Weights of a small transformer language model.
Size: 10 layers, width 256, MLP 576 GeGLU.
Architecture: LayerNorm before and after each block, rotary positions, tied embeddings, capped logits.
Training: a variant of Adam for these matrices, 360M tokens, 5498 steps.
MLP neurons of a small language model. Each row is named by its layer, matrix (gate and up: input weights) and neuron, and shows model dimensions 16-143. Each number is 500 + 50 x the weight over its row's rms, rounded and kept within 0 to 999. Numbers have three digits each. A neuron's up and down rows have the sign that makes its largest values positive.
After each neuron's rows, "fires in" lists the words (lower case) most often at its 100 highest values on Wikipedia text that the model never trained on. A number after a token or word is its count.

L2.gate247:542468414445497535524521535431585419459479505540478580511511482501534507469427480485515496484564628532526548562429421514538458573439430484452528447503524599426561497420441496440564586543478380499512481516531484423453538488469522512532467485518504512579474506517529446657482441494476486509420496481472531449471540566458523579472544520467489508459444509564467511423425498436573487541440
L2.up247:423514595510484603396443492461495498429571530464403483426441496469526463579548454399475601452506510505408455488520446520487506492506572525531428585419505565512502426447526464567600500515585501497507448472586622527516430492424559455566544491547449467506509527538570504563445412482540588494506435595510429555524471498497486450459510534521463396529530482512570523475467509489542425477508
fires in: "and" 94, "but" 6

L5.gate304:486504453580519503419436552514393594504483578514437572449550558409465490498541548480465469533415474489576486469436545447537524393389522503601462513490453596455565497544523461409467494467476527560519545549499481513475538501537466517504488560520498468505483554477456436493527597439535539510497506449471461484584484455503474507580494530507577559444497485587590562508502486468517606397485
L5.up304:464484583557477490491557556524436500533474505608490522432493528524454526505495415498521535614416440549497466529510562506459392534460512420543491526513464538420471498463514508531499479589523586460527557546570477545585494530451473437452498471401455471566487449541450561462470534450614532502481463523469483527514545445503485574496531450458422538463526451536609469448506588483579518559522
fires in: "5" 17, "6" 16, "4" 11, "7" 9, "9" 7, "3" 7

L5.gate155:652514575480501469517495512447477568553546562484509405515538470347543455472459538482544482492520443534526456393530530504484558522541632525519532514549585551462557545370384452489509489480518618489546564569499505452544468517536496488511496388475477430545458420470512440568462497547489484470510413531459428542597498515480522553544470515451507449388459470383432538520475548508527529587533
L5.up155:406470558547418444498455502427515550516553471535541519509577518514436570454549512520506487485531500528474564596603551595474468544462449465567463447447470562460568405528488478554423489467502468501527472448532486486438476454346512442492453580469589447545512457534521469497524568487444468483434546484464443529435508491455498478384536431484499485543489528524552522513584528467498458513446
fires in: "to" 91

L5.gate330:449522447431452452383463540515526503504526481573497522378444536490495511494600574627480470528498551513546527488442483469514426427460506412578528480394567497450517509519467493487438486502544527514566586620477434536473494522576494495535354528450397527491561526449460443525453513487508453469546475504593539545477441491456451468440526512481515516519495487504485491534460513485519545548487
L5.up330:437525504503538528520529510473497507468475427470375516451601463561576508578531536512535484481493461514471445447523509485528551466440557507547525568614535425464552529578579563458507502574601479515515465505464585519461460565471503498470543596461463404563560485555537560506467572473487546515568541400540513561533625535526474583571458504393476481493496462527413475437583473536471425400450
fires in: "8" 26, "3" 20, "4" 12, "6" 8, "7" 8

L5.gate551:537479473400422517553536531493405445512570512494430549486519589494468605487520466535543539618406485520517505516507501535533417474459480533460577555522560468564449544509514521458471512559569586580491591534498478522581538462541544556357506522497417430488506607502414439510432404479551544520490477506509439478475469494460463429533455436499489432437432485444398490444555512408586540623526
L5.up551:572463499463516425465547550498529415513478432564524575432429455620521489530471585499566518581424396472476522561593475452487542512596368446499507498517400502495477543574475462395502458555512568521566453476544496531453449493498520532455471631519496568499534450485479555441443435506584536487543541528465509523565512494484452541548533481470501547456529500605504493455558488506493499440556
fires in: "5" 41, "57" 5, "6" 5, "beer" 4, "committee" 4

L5.gate277:522483508552559488557601485563449466504474408507460520543523392503517475420491512516495420571430440494494497479556496518434508528543546536507516519537503415482532516432413547461568639548585557512521497448501492474559650560460490540434536462440525503530485498529481431562565480537463512569341484541575511533369530479512499489590487529506580435480464574484414464524464460527612534530432
L5.up277:465534468504442501520503438506464482540559455537506545453462502554446562442470504464591455531395547501465484465534473512579585489545390487545590412455463563597395549494410521544444556547428553432363468524498445487514453534473559540450492373474481520433537551502651466414525403463512482529444523594500512456367562478527613440494401499537532512481519481491520574475485553480456509573470
fires in: "best" 14, "festival" 13, "e" 12, "fw" 7, "w" 6

L5.gate314:570500542556510501545499494478528463518455392500412463491573617457532477442581476495459497529549505521537506588449525529483460529541541481552523503527528602567562528578417496421527519530466536542420494543445389460512530423545518560485486562514478512495600480536391468454544501503477429554458442462547539578486536553438427417563478502479579450516451509454449505454613418437567473498547
L5.up314:472459586462507406385447543498582477553457432536568556528484503400558526445516525517533529499478517451508403487485480446432580473527514478482454447620472613582526561452463525486500463539519462474565503488527566546435450557488509450519548452515432509532459502569401512543478524529527574474484487510427439488475474436529492607456505579527534558421503529444451391444594457565531551416543
fires in: "of" 71, "and" 17, "among" 7

L5.gate150:542435447548497458425471468430487609535500536464457540463556530523517514477518505468561516582472494482547544401440567397533495505507473454529532489504515559457518409529380593567506529494508525559415496489492567631457597524577499487488473538443512503466505530485492542514501510450476420566502476541482539522398509555455493542481376482502444494516469516449466465522504498538497450561497
L5.up150:434524411468416487547458563454475555525535517479532550490558501568466519498443479574538419496427471504471550450484486547508492430468543543559431394547491497539474488621507515463639586555573495462418533521576599540492453441556523447485562457513535491561457527516580539473422478553497505494442433464371405529470480422561486479559529533430453328488512497532490447523484489565551547421432
fires in: "best" 20, "with" 19, "the" 8, "total" 6, "of" 5, "put" 5

L5.gate497:442516556505503592557539430580556553475542459544462485491500513479491430560596497491420461580446597486388508510601554574550524480530486513452493532560586486417528466530504416470506537469540521479568489526432468508529518539492534505436551556549561551573474564450538416521566514554533528481562509522512512515398427496436479518385524434364445474564339430542509576517543475541522545515584
L5.up497:534562581457467486518501453462571453493470492600419506518401453567493427379559529490439401467559512502537511584547575388544554536618478493515486606499534581518497500551528393427440462551555426446496445588480498451525451465495458551516489515530465475464546478508520490495583562454492510431470539409481493537585559505501561468511495536460510507468523503487517533630513564453510512426487
fires in: "8" 21, "1987" 11, "1984" 10, "1982" 9, "1981" 9, "1983" 6

L2.gate306:473486428449530543523547558455536532569443465494552456432538546525494496470520508512472553479419507503508500599491444487467436488509649561415440429510538496443500540407462522541455602444558514476537537538603440489492591533502533565547506516477443428604517529539474509538543539593422522507467482570493510431456510513557490471484386589480417429450585530387442495470534475475607535489522
L2.up306:496440630466482425461506540451536469524553513426494430461531530516456508480400496600455491564564480515464410472450428577517451473407511522558462553433450347613516448541576552572527498437513565527485609509443520459554468465518501462522601512521511449593474464489472589553485579467469461412500538394545482490568509453501499505527470468529524549457508469395536567499480455490519452422531
fires in: "as" 92

L2.gate382:411553443564598487504448475564549577459417583525483581521558529509574486433537458488527515436433481474474489581511423536499461407533469510543488491501498592521486563491459537487518554466483492527432554469469432576487442435574448534520484455500496494499551569471601479417484540418466501560469431573529514514542496479463516488420527526543481423554469511486581546516526575441478570583450
L2.up382:483496397541374444471442417421520552487544526563476497626518410464549476486586449509501495439561546450352513510484519522544532549540608556525497454392490477412528581588490448504513476511468503434497522500479515499454446477484556516396517622490498512484563596438487528490475523585446417536475548532435525499448579479483409521518573516542505525534504513457463547486540456423596475454525
fires in: "no" 21, "following" 9, "summer" 8, "department" 6, "group" 5, "multiple" 5

L5.gate400:518546506493449543460426427487438446565499467410524520476494505546492528361600506453525558540593527500483463536525521533525432485465530565504480541502510460553418521430411558528444493446383536436585587502452429477545591453491516509446391470491571544540488570504561444514570518574521512404493541478578479563513537459411463468446466474457483521485536502477420536525503509530414516466546
L5.up400:517514420545430576532498555441518551563552537487540550530455461539598639511465549380534504469476534537517578476490500434473593574442492511429516490488452449517505532521498516468566565524496512473386531537514576471518462494523470494492583480500569540478534449550508533429501455529475525572453452656524495535512539587443605519392510451536561494516550530388464516415587529437564458491443
fires in: "his" 51, "s" 40

L2.gate26:436442529424587524484542384522500470451525572513529559490466524504536487604467459509470475482449589505478480574501500422496491441491627509443474601435407516504507513428427449418507530493579407544473495528401531480473526484513457449491471466497534456541581473481431504479489479533465421554556544556573530520522569546487469481517525453476399406436543537439466504527428453496519469525504
L2.up26:506552483471472529422509477466507536482490618517487489502458505452553622524461448623450518514466415547450502611381485480424522437461560500441455576412437531464552492475500496457562476497535458461402510581469573470515555556524514464469492465523463518550454444416510532538502501466474376477448546592526489548559490527508446529557563534519436453476502575549471507524480596451477592399551
fires in: "since" 25, "said" 12, "although" 10, "tehsil" 5, "because" 5

L2.gate439:359450460513454562482558519493489498629567493523558495462482465408550473432405544552479444558520599528490485502495472492501474511447508477453590487501514551539517525486416484363546485503562493541541536540508529460464552560509456416506492527524544525508512521534490519543554499491496355532456393466436430514435504519490492483429587465564526467511509528467539477490555463552498464407578
L2.up439:452508449519482608501501511510481470494539405459469547470542491471572511571544516502466424507473438559540430480471480375532477585555504529494582436444545535454539532409469483540566459521476506500474655491602476560515524551466539437450461425598518438564581515466569490441506433544525420501435427472567356472503484577538519399519544538485472466428522523468426443475510471485441500460468
fires in: "the" 100

L2.gate176:415532444440476520467464463456581496529546530516521426476507435494539444493528519471547463517494554521517522483398438506427422561416415539433537534519520412523558386454477566477523471517542578427470478573506397517425509554455457502381436516545507507527461529481586448477448501468466469517457529582529492507403637535504484438516536503573505461488545450473525588452495420496487389463435
L2.up176:489483510458502527520531497507579578534402531505538470507476541398467500513490520459466508481458553476527482464523473530526439545526554413604523551480418452561494529535460461415481504470587522375566601484392498514541546445492476493520577348552520411463493610499540529469591412532526515573504553538550487528486487441522410513474543561445502443516525509425495500544562486502499392451525
fires in: "000" 32, "any" 14, "they" 6, "500" 5, "00" 4

L2.gate360:547485492582424467531568452484436551523512438542498515527565520456455504527525478383446476511502474536559548498528562491557517530465503546564525432528525575506442466428482428530523449483573521408450507479485501534562448438582508556522543423480654463600594437559336598523589525462528506462412480510550609592521534523534420502571441452381453552519443509364467522497591608484452468488425
L2.up360:584518562478509483447443507518455432470385480497495542500424395539522609469489489503438486408541478564527409446512487447452571505493543491566531537447550414594358450501567624450459556542524505446443524491447524539516436500465520491443423456494542500532539513545454520441523561466457548438502490503437470586475582424570469488506464452487487553502455511526474532509531478485452518556578
fires in: "several" 18, "of" 14, "various" 9, "last" 9, "few" 4

L6.gate289:531369489492413494582450592468504475474528516505483452525455545460450486449579556473541381457531528581514523467500510584537434463463546523526480463490500573487506416563437471497597577442471566446506582607432430434491517427508456523488494477426446521549514538442445443553394600546499392526545409441520576510402451497449488518432522579470557499398438478510397446547539481471456538493457
L6.up289:467494475503527447447434569494594507549418535399466452555560499481601611591523530609472515445522448419453483550598558502453484483502465471491565543481542517473457408503481452521525434481463516495443468454564396515527414434530481535553525567452467555480541463573511480510474475589538514420548589517650416511474539540500630433527522553515431480485613532551476537550503483504453435456528
fires in: "at" 23, "by" 20, "from" 19, "with" 15, "against" 6, "featuring" 6

L5.gate193:534454568457456487562469380519472540480573524586618518433501554544517519397522485544460577503535508579523558536521559512481467479502554509495529507518562597472591456468495553541512570418421524579412516570528467450494430500504540409496576534526516468436487517404504407458588479446513563493434449472579464491491536478377612487454467464570519512548485558456493601541421488456437527469555
L5.up193:446480569630584639463373514441532437494557471434482499486525532454577519436484508582514482434517530533533454473486491432496579446405508503448484503446432459489478553489474551466487471503443556471594509449449512549557449500563430454522471424499518488545523517507565472558551561569562567522455416507582499601559504493564516496530409386497512545481466500513486547522559570501462390454525
fires in: "to" 61, "top" 4

L2.gate334:368435442573521498528477538516521442472483459480482515549430526454490482584498592625479499552611501579481528491500554511474462590449399535523431548549533595500515568546576427479504532541474387502500503488516476476541495488470503564447458530413563430528506487433528444481469610475422464532490539469491466463550509502508397466423595439490501560485577555503476500502468500421509403499522
L2.up334:426473488451577443516511545557569535433559498451507414434436493432518416393471532565578477454456563568490585508513467515464438450528514452447504550465404431528570508469566527463465517536463606478512533474515481433494444522464538467526454490490372521530505502537487410527476474564450536528413518426443528479583509486483468609515522486491503517502469482612559586648420526482544504523487
fires in: "4" 30, "2" 30, "3" 23, "4th" 7, "3rd" 5

L6.gate319:478513495492538579413527509408416536529396511443505498483465456401452506430469545434567503479472477547538486546399509486516566448535526516497530502547520629420576480483520602509531531471506502525505555601494512498441570495580493432449483481499463516580548456487459566505545434444523456557453431444508423372497527457479504503500469508483547438495506539352473545408518498519547597589545
L6.up319:560473434582525445561434584504422610492416499484475473499433490549579526586478480405579432467530463510555458440521492564395534495479611450427484425505564598490530480502440544508502502430468515555442505561433494488539502446545496483549509466450584473492473520457401527526485485535515502512495535520543489556510528477509440560563472490522496539492426623495505579526492493573459466489593
fires in: "of" 75, "the" 9, "for" 5

L2.gate567:491428486483480469614550506414496553503492506527494406482557514460561526470495455493453457487514473550551570478480531578567558471483460563560548466459528510491511497504491457438457429479614446472391507503459597598478455447528436469567498476469606501458550491470546437508564525389528474473548421457434459576390515512529453420579523497521481483458402529583466514467480485546465437474523
L2.up567:541495433451581494560502470402555515547404602438561566463604573452593532466460370516519446472526495504536542506476552518591497454524428551436477505511462482398511533435614553451489471426445478561462557464458537560416515480545424442590485493467519474470529569422466464585541540383516501515590538485474519497478531616560483512529534491526592536470459519490472499531496423519467530479443
fires in: "to" 20, "what" 10, "white" 8, "whose" 7, "whitish" 4, "whilst" 4

L2.gate251:472517601499463470461440472508526461527530557458518456506480501447523568380516500568536452594578498587554531543464491540500521449457456519451457504424487503549317446395499598490470522520542506495520534482453472458504468429554532460468431462514481507547550427589432422511390411496453446421388539467489509554392493544510510506501479528492467430434557508534550484476536486469597532541463
L2.up251:484517440582424535545501472493483500493545526530572496476482490478539523467458506424481379454506485575511468460495488449486532561566478559574497518562523588507530560505594547574524466474554486530439522551584468446522442550558427502485451541504438525421413528548494630484534458475474499501499395499458420495460400455520477548451524496509481486518453485597456392549465483505465545399543
fires in: "2" 24, "0" 24, "3" 21, "4" 5, "5" 4, "1" 4

L2.gate472:533482540453405530541490484547452426532439455455500516515475526451553444574489490556418443522575580519571485504423385504517506540488490469532466443588516498388569517425445391519526460482607539470509484517492480492527525473517455537554571567548494435558478420499496558595571528530555520547496463499508494572540553479559476441523413482541499565472540489526504440508540462498542559513484
L2.up472:510514548525491487529479428430497562430469449595450460550495521479536576394487429547526541493472489494536458534513481461551539442525496417564496543432571577463531512460496496510550462445581496476549507549564537522476548429504507419522455373535503530530482467511506581524480495380497567525499458480480440496463499504456466460516526520479476614510537501587543498451452525465400588448556
fires in: "or" 51, "and" 28

L6.gate370:519471526488553429601499514551514538519527548551475454514556566515461501408497562464495514517566485576482418538449479477532506550433484509464467490541534611475593496520482583481515481427477550490481522527435519566580554449508480476494530479480421553598567495480488468495478428589442446577431463485537594490456445503522450500520500546469544396410528481446519533496498511449510523507490
L6.up370:517514448522541499418467479517498486475477515552439484589552527457460424434572539380420506387518453448517497446610469544527564501434517469584508428526522544537493492536512502583537461390529478482493562445487453552457486487529555563461514398502501460529535501520514479533456463472504496545407511618523519553460535407469559546495503498555467500578520548460467595467340458478487548527563
fires in: "by" 21, "in" 18, "from" 10, "for" 7, "people" 7

L6.gate58:450581437536473527525491444507453547479525596436514474532578479537564456510493508558530420505496445556616581434594489532446427536489540503410556482513610527400518516499535474516568480389500543492575497508492478485543538493500434535385508493451468460507462524519474660465474534489473488496537534547474470460404469475458424487442520409454470422520467554546496532575587464538576541534556
L6.up58:451573528533469495580401585463510518487579526414557464352415551552494540511492511543481486469493440528517539498516500543525467560463593480450471542489517545519477566431526443487390459570537504483523499457517478476495460517499496391504469535400451479460512498465414546513571508491565497554543479455473478467463424490520558436399614637510432450429605571498537445524530573488562522502524
fires in: "can" 31, "would" 23, "could" 11, "to" 10, "they" 5, "may" 4

L5.gate61:509482379500601542448481559474382482510456494462498547551410500460610541516467548494488483480414536548540558497435486526498486465540477448512556522458581446539526570440375566435548482477386523535471512572559488581424502498500486477472474503393478527520477567428542414426537532532470504521531553429540501558497470516411457446367551458483580556481375442505454568523544530466450501439456
L5.up61:504546391496452433515490625488515504503469508462463646522451493491526504560432542525513511503401446432421544496479451522491461478454523517458502413514506546413583452509461564432464423489478564390441526545565499616530534516488507470541450578491435520526534579467521554528519502556585549605505582489525445508509432520463509430446480540547458515466532471562456508448483500498579488487521
fires in: "the" 86, "s" 5, "theatre" 4

L6.gate404:522545533435462445507532461480475471525505511490494558420530545481483482536574444505477485501560520507612541487501500537445452524561379537480524421594568488421522583479457604543514551654561493420582534467481458568529460563555530451523525483497544487493445522492443437502478412485458437446576459446511484516440481477580484491525486454497431610454473471475564551504547478601462489569490
L6.up404:539445479616522511486514468504467446468399517474511536436537546457516520401427485548494430461516486529576479551498475432571450583384497521436500522419420440427513440509471568504516538618447586506498605512456483579583463551437536507458435486513540567470480539611588524499513487507522483505500452452588500562454529540476525491504511522496509484488471484531504584536525486510587488556464
fires in: "to" 49, "took" 6

L2.gate210:441471463531457523549428532470481556576505474528522605596501510485477490509603440501428433429495539603389509498464517451529540498403539441455552544495465468584496456441546532449503569398525576467524499509499485474463439414502533468446471514548569450506427466547491426464549504503486435576447438504519500526465446435554480462520440428521518402514425473515538552583472352514584448551467
L2.up210:588411381565513515571485580517521450573518456475422492550525446414475432463547441485491370442488495438485439544481471509500567565488529526505547547490439490517464464495498507504547533495491527412526490464515439577525484516454608502464473551522554471501502536576599552510511475573542546522505541482582502486555499480462505550602410480483484425443467500514421445480501426541510493479461
fires in: "000" 36, "00" 15, "500" 7

L5.gate364:526504521598532507544503445506470528509454571561436474468499530526531492388672477526495510487495549531479484501432491512503423471485502458492531476611439499489576454529526422549573577524487548503597533446534479500484547532560480493514531505527548525444489545398519522618557526436499473430446511587535571475478517576445499584436513534471566466455387461460430499513469571447458507483474
L5.up364:461445483491476485490516446456526562674535573635519511426535556542515533540550466446453507440557473462527474558531435484451466545526569547467456453550481494538482550538511372570534508499420523493492528469588463546522515493502491430485517449493570493582507469491466526464537519457383472512494557531442471601567513540520491454572506503574495435475450600497465442445447534451467504456468
fires in: "work" 22, "works" 10, "artist" 8, "film" 7, "working" 6, "album" 4

L5.gate546:550489512518496392516511484502570570522549527418526516485504590504500515505458521484479451491576481513568425495563600465499515496535535513446477509516580562500543491534543522404620594540430491518429533473442612467466502512446536524477505468477530504507469481510448476464583464502558471465556518494464561519412500537531562494517446457475466494481529490464429500544553453559481533508567
L5.up546:403591591457524500462470581456445504464595632498532521496512437584599504451504455568486448511504572526497526484530520557499487519466487478507499518448581504503549487532500544514518498495461448509492543419398456523585446493526485517530476462612538479499500511514447514566452462459521498419488454476486403510487501427520504492499513456504511442519467509510554478542472476485432523535504
fires in: "to" 37, "will" 18, "much" 10, "make" 8, "must" 6, "m" 4

L2.gate517:425510512601461463534498515547524546501570479539528585526544563524481435462563626415520437528481461534573446485517431516542502480529601606516588496407542496569494460542399484549498522421483515475489476503456483481569409488524471552519533585518458496564476456549543460449622526415545501443441457494422474527466490530477530457476494600481511426541407469440541480448487488470531586478495
L2.up517:526523498533398553505443485537473526496548555541428461533530530465579539468475472532480511418500503534479438538438534461417473448494484536505423487582550438469507486447505505520469502499428524495434551521547537495428431545495567474558466512530536503493582427522475457474515555579481482384494518538587568453614509483416447611519496502525453447489462554531496571505425643502495516464465
fires in: "a" 84

L6.gate222:489550489490581577450465573499460547531469474457526424489551491469498419394492560534496562434475592561528573516397480528397391533514488454549447437515460455462540494557509479504497495478526499562550500527496542421438543461524510486487390521535402619454480521498472476555346478444440537555518478530576528466435575539455496424458528495472416464416468444445489575565572519541457504478446
L6.up222:436482489589535464445514543570534495496566466539547522439559531498469424567474407519450512569560567482364449551543468507434544516493652500501528522518518465467463461521532499572498588440589569530522518574461526427491404511471449491513464421515496537545528403485478489579501479506539504473458516533584571520416639602500518502587490524456427575462450467545558472521456424465472553529524
fires in: "tour" 26, "basketball" 9, "volleyball" 7, "chevrolet" 5, "brooklyn" 4, "wealth" 4

L6.gate81:496517448405426508549529433491503470538593535556512519547496459480540533472425439466554467527562486586418472528509511471469468432556455534472525493469564615495472505569485505506567521482502456507503506461557561498523519427537494476496396404574468495490443434563442491453507510490453458502458570443555495532449562498451431445607563590526535447517501487474487565514496484517469532471393
L6.up81:469480444528512383500516452609427570505610621479416551571436439543571548559512519496454484526486451556424450580530481600460479528493536466467533523452542438464502450509482504504536571494468550452491551468538479529635438485530552510526450489498538526553524462515510509453518560614521471416506434440512550492482436508456483549516548419472494472477489470565460565494477393507491479521579
fires in: "2" 19, "4" 18, "3" 9, "television" 8, "release" 5, "mother" 4

L5.gate572:444603512432473444480501498548549497483527491514410536558509497537425496432649526455457419488554543506423433576488506536554433523452474537462510493466537602512506491572522468408515530519562497520521568478547519522550494441556505591465519607443492447529526507537495430547485483482480477518481524522499493462472533517476484565390560562462552469403474521562551450447479497489487523484470
L5.up572:493433513512511434402448480511555507634492504437449464554556545539474482424568473479501484463480465476489461527424569557558485541432432516534425423523475558549468582465534498449468470517486486488502456563500526581424480536459457506447550616406445485498550449404440574467515533560455550536520454477494487531498456477501488438599491506532540523446529543476493430527568629453356504471448
fires in: "7" 15, "8" 13, "favourite" 8, "4" 5, "financial" 5, "finland" 5

L2.gate319:497451483469449556515496485558492508483457599593603516527464571531510480533501487463537543528471502469560532547463498454492488481472493476543589468470509435536408481496516525435504526451408477403572520485498392530527483455515514502501496490486543583525431570518590473503560471491450553530448503546520486614464594546519467526440466441487568561531509464416476547463503505486483441575600
L2.up319:530435530500640515609501468572613435476544470571482438409480507472558437519532535467509523473523488501476477567460617535558529537524509536490526523486453382514504380415531561477578481551525524493475549447451569592477468477492528430445526623545501487492519577516514560544489596578389481555571425532395550482413509581469495454500525520506558488470510464423465521472473431516423480459472
fires in: "north" 20, "south" 13, "east" 9, "arrival" 5, "eric" 4, "empire" 4

L5.gate171:490479571442581486499490473411498540512594530516450511538530540280440459386493535502462472457528539449512520474500515549509565478487572547588617528510548591540524465596511437500562549513591539441498542505470491507474527541536480521533498491480498504503477425482439494525455527568565406431536545488462494476400532423535551562454507579513447395475486437555465554488515470491490507526434
L5.up171:479457486520471533422469508513430552455346466399517479531497437520609519561429563526539540517517474439517560429614432477528491486509453480511527506526523519479486535475482487558639477686504413386424557473545437536455517439547499523542501527471596477482526462524552472471450544574481569383483507536550491577443552436402559556500537523516550460486499547596437540471556489479483478498499
fires in: "of" 38, "in" 27, "from" 10, "across" 7, "with" 4

L6.gate186:461449513520512471442456553504378518565503524541487524535475561517539433445557577456531519490560507525468399564549485471428495409521500511417468457592516580580491437493535450568600492495469450578445437565623410551520533478501483458396535453426459492514504579540512459538520488436455466474370454531449456493504409471452491495559487564465504518430508445488542481485596513533493518546574
L6.up186:475482435469549498492524517468501549532566490525539529531488513470467519556545502475443531546448471561595501479589450462501594492479463436510525598535423450445483610519469435518505472517418531429617501493431458520460479538531413494431437527557504551503497533516532439596544477587508539531556448557505465520506502482491409554491474573460474539563501597569548618438599517402473395478500
fires in: "film" 37, "album" 21, "films" 11, "series" 9

L6.gate57:455533524407552461476551465516446578519547494597529465562596503368568467430435471520502501491424429498461504507501582488584552480509437506487492529595497499553547414558420537517485570488456547503485464469472512471386618447566515436541572471440473574444436542489482475588515584537448464512435468500565505580474605570555452532500475531496527458454444471417604516478539482549441581635490
L6.up57:422479531522423510465448563551469508457553468405522444549549500560514455458508455482526585502451508560468466504520411514458524406496498535501501570566561475510393532493526503471544474525512497431527471471532464509479498538523510468481449458427560490513521509592540575447560615468540528503486461587556598482563497475524406501534464565536419537537456432511532529480472441519507499537560
fires in: "team" 27, "named" 11, "player" 10, "teams" 8, "awarded" 5

L2.gate452:450555544502541501474456444545428491507483457549507464543543493485488496489554568517560420466518492585438492563431470572531518523474411446378580436522568417565469523443412456465473576567514506485496544494525441437449531537453457482519482555434538526417427507400522452508461583606561510559449523532556531486423632559578500545489470511483510603466552532472516443501485380479463559474573
L2.up452:556413510583507453526607540430498425523527514587482554512484450399485518455616548468475461462510518558541541446540513466504526557501443500544589470551571506483546506476540606518435430437449538493561547517456449543490527457444502455471514497454486538611543591476503465539543454441478409599427468496488496482545480530509451392468380473578465456481525548485459490535474448470574414533394
fires in: "1985" 13, "1986" 12, "1954" 9, "1994" 7, "1953" 6, "1995" 6

L5.gate366:519551539533506492596459533446384459583602531485460573511532548553520538387500485446580475571479551504443551575472498491443464452508620486486505443496575526476559558421473473410466570554475458519529519564482497457414503507503541545479546631398506627526462444448511533469450486473523496526500466481536519450397489504523564494410518492413552567485552469549494547517492555511442539489560
L5.up366:549421486610548499493476489324489484459537532485534519488504445509551601454466453435510481503439488419558478483499541528511519532477515556459427528478473601454549467534503522435485496513470514511403502567502543457419454481489447500547441500513442454596561513422487496452584433499440509571371545532462431460467468434613538497495627574461414487474555419453529527497662512577422512417460
fires in: "was" 56, "were" 12, "been" 10, "be" 9, "became" 5, "are" 5

L5.gate446:498432504536440396436487478630435470567400506501466598521442568474443404467561516522493447473553498517429520518449483533572457416510564513561476588528499486441454448507460500576563540481425576524535542488495459510476547476597498531489495489530467564500426516527583565539541524470467510552464538452458538469506479506493466464594454515500488466418524445477426549500488421477433575517520
L5.up446:446367434525459481606439495510485529575475439454515487531440518494538619356448518588537455408504474499545577491531447515508531508505499498447489376488422468510503440458510500521554565508465479537441491485434512477525442470435572493490575456564520437493516487501482528521434591507580494503505532504552526541490481500463496510520476449520439482365499544506350541490538505503512557476492
fires in: "for" 62, "texas" 5, "foreign" 4

L5.gate39:430530463547528484482462501475410578439496482461474481423499554436470526423562547507484429497484507425443617474500505511511459509573543616464527536462481555492557607567465552525532493455426493515469525404478537512469494391482461546477441477445483486484446452542484481547453472473488498605544375503500568517565474573451525450519510499519499481423362519542531558509555543566541490526471
L5.up39:409473532500535568586464443503527482445555534495532533458557420452546483447501509523474537439538516510407416398496433507471539475509511632461410445396558418361549479453498462547486583475514473495446666553478421550550483479587513430454554534556500570462437470457440418559507532502531503479495526473502437546469507551464611565502552434456446488506519508509482540544413563542429538513468
fires in: "a" 70

L5.gate488:495515463486529594399532416436510575451528587493525537525557472450465440500428523484547540464508456498412531413528516513499470475491535540497515437386482566447598544501463511486415609586530558497445517489444579491530511542438494508449545451465463403549483439508514567568486532515549378472453530430481459469434476605484378496495475495500518473499504456459533419545556451502396582449528
L5.up488:525479538415520531522516458539522483430476579582521492447566443516496527478548548560476486513435527512459529487438492472518542571544555480485532485426488558497457541532556440453511577552447483569427536466518583463528471595545530478551540476487538456553501545457547439575448412532516484438498494418522516464460542586477575591519477509543456377432539400497501484467489536533541506433497
fires in: "since" 22, "after" 22, "because" 13, "until" 10, "if" 10, "before" 9

L2.gate338:457503496502559527558474537524536473511551352507563508463453614578567526479462516426457475459478524624527558527493523566480428472517497501441500513432420542497555457506502523479432479362538495554492439431471503522470582548577484458543478548519501479473467521457508512556601549530360499477520445527517409508577490524466502465443577514515437475563480426489476565519501451457512605616485
L2.up338:532521514490447551530530452500596447503472449544488495552588498560537484434542484508469513454524544469387542508538593492608466428496492562535521432507488485574468381568509588403501521515447467436389505519517459451498499477449560447525572582513533557570540521526435572425501559495482478497551554513601568516412512521436449433464558513510477386402526556519504419556490537574480560434405
fires in: "on" 49, "no" 15, "once" 4

L2.gate206:485532521507445425505515519547535466539470620624399515469515589518494456435589562466540443479487463506537549586578495492503485458436449515481511540453445618519490565547545477442443467432489540544487452572438535593524437438487503476515481603518580541502532554583525428443553411451467545473578406501469567580478481471504503435539567507495432575487419484521494604564511581562443529555542
L2.up206:472593468514477523497529460475431568487404424470425560466484466503543504485533522433463404484436522581454476538470455484455513477552505636414496468472521559435507570479491489531423506496481511475568474554502486421497530490503444471570486507432547522455475547484486429493581513486531595513575576470541426494423491455639486596444536528504585481469499511471425551464485505542479620456486
fires in: "8" 22, "1987" 11, "1984" 10, "1981" 9, "1982" 7, "1983" 6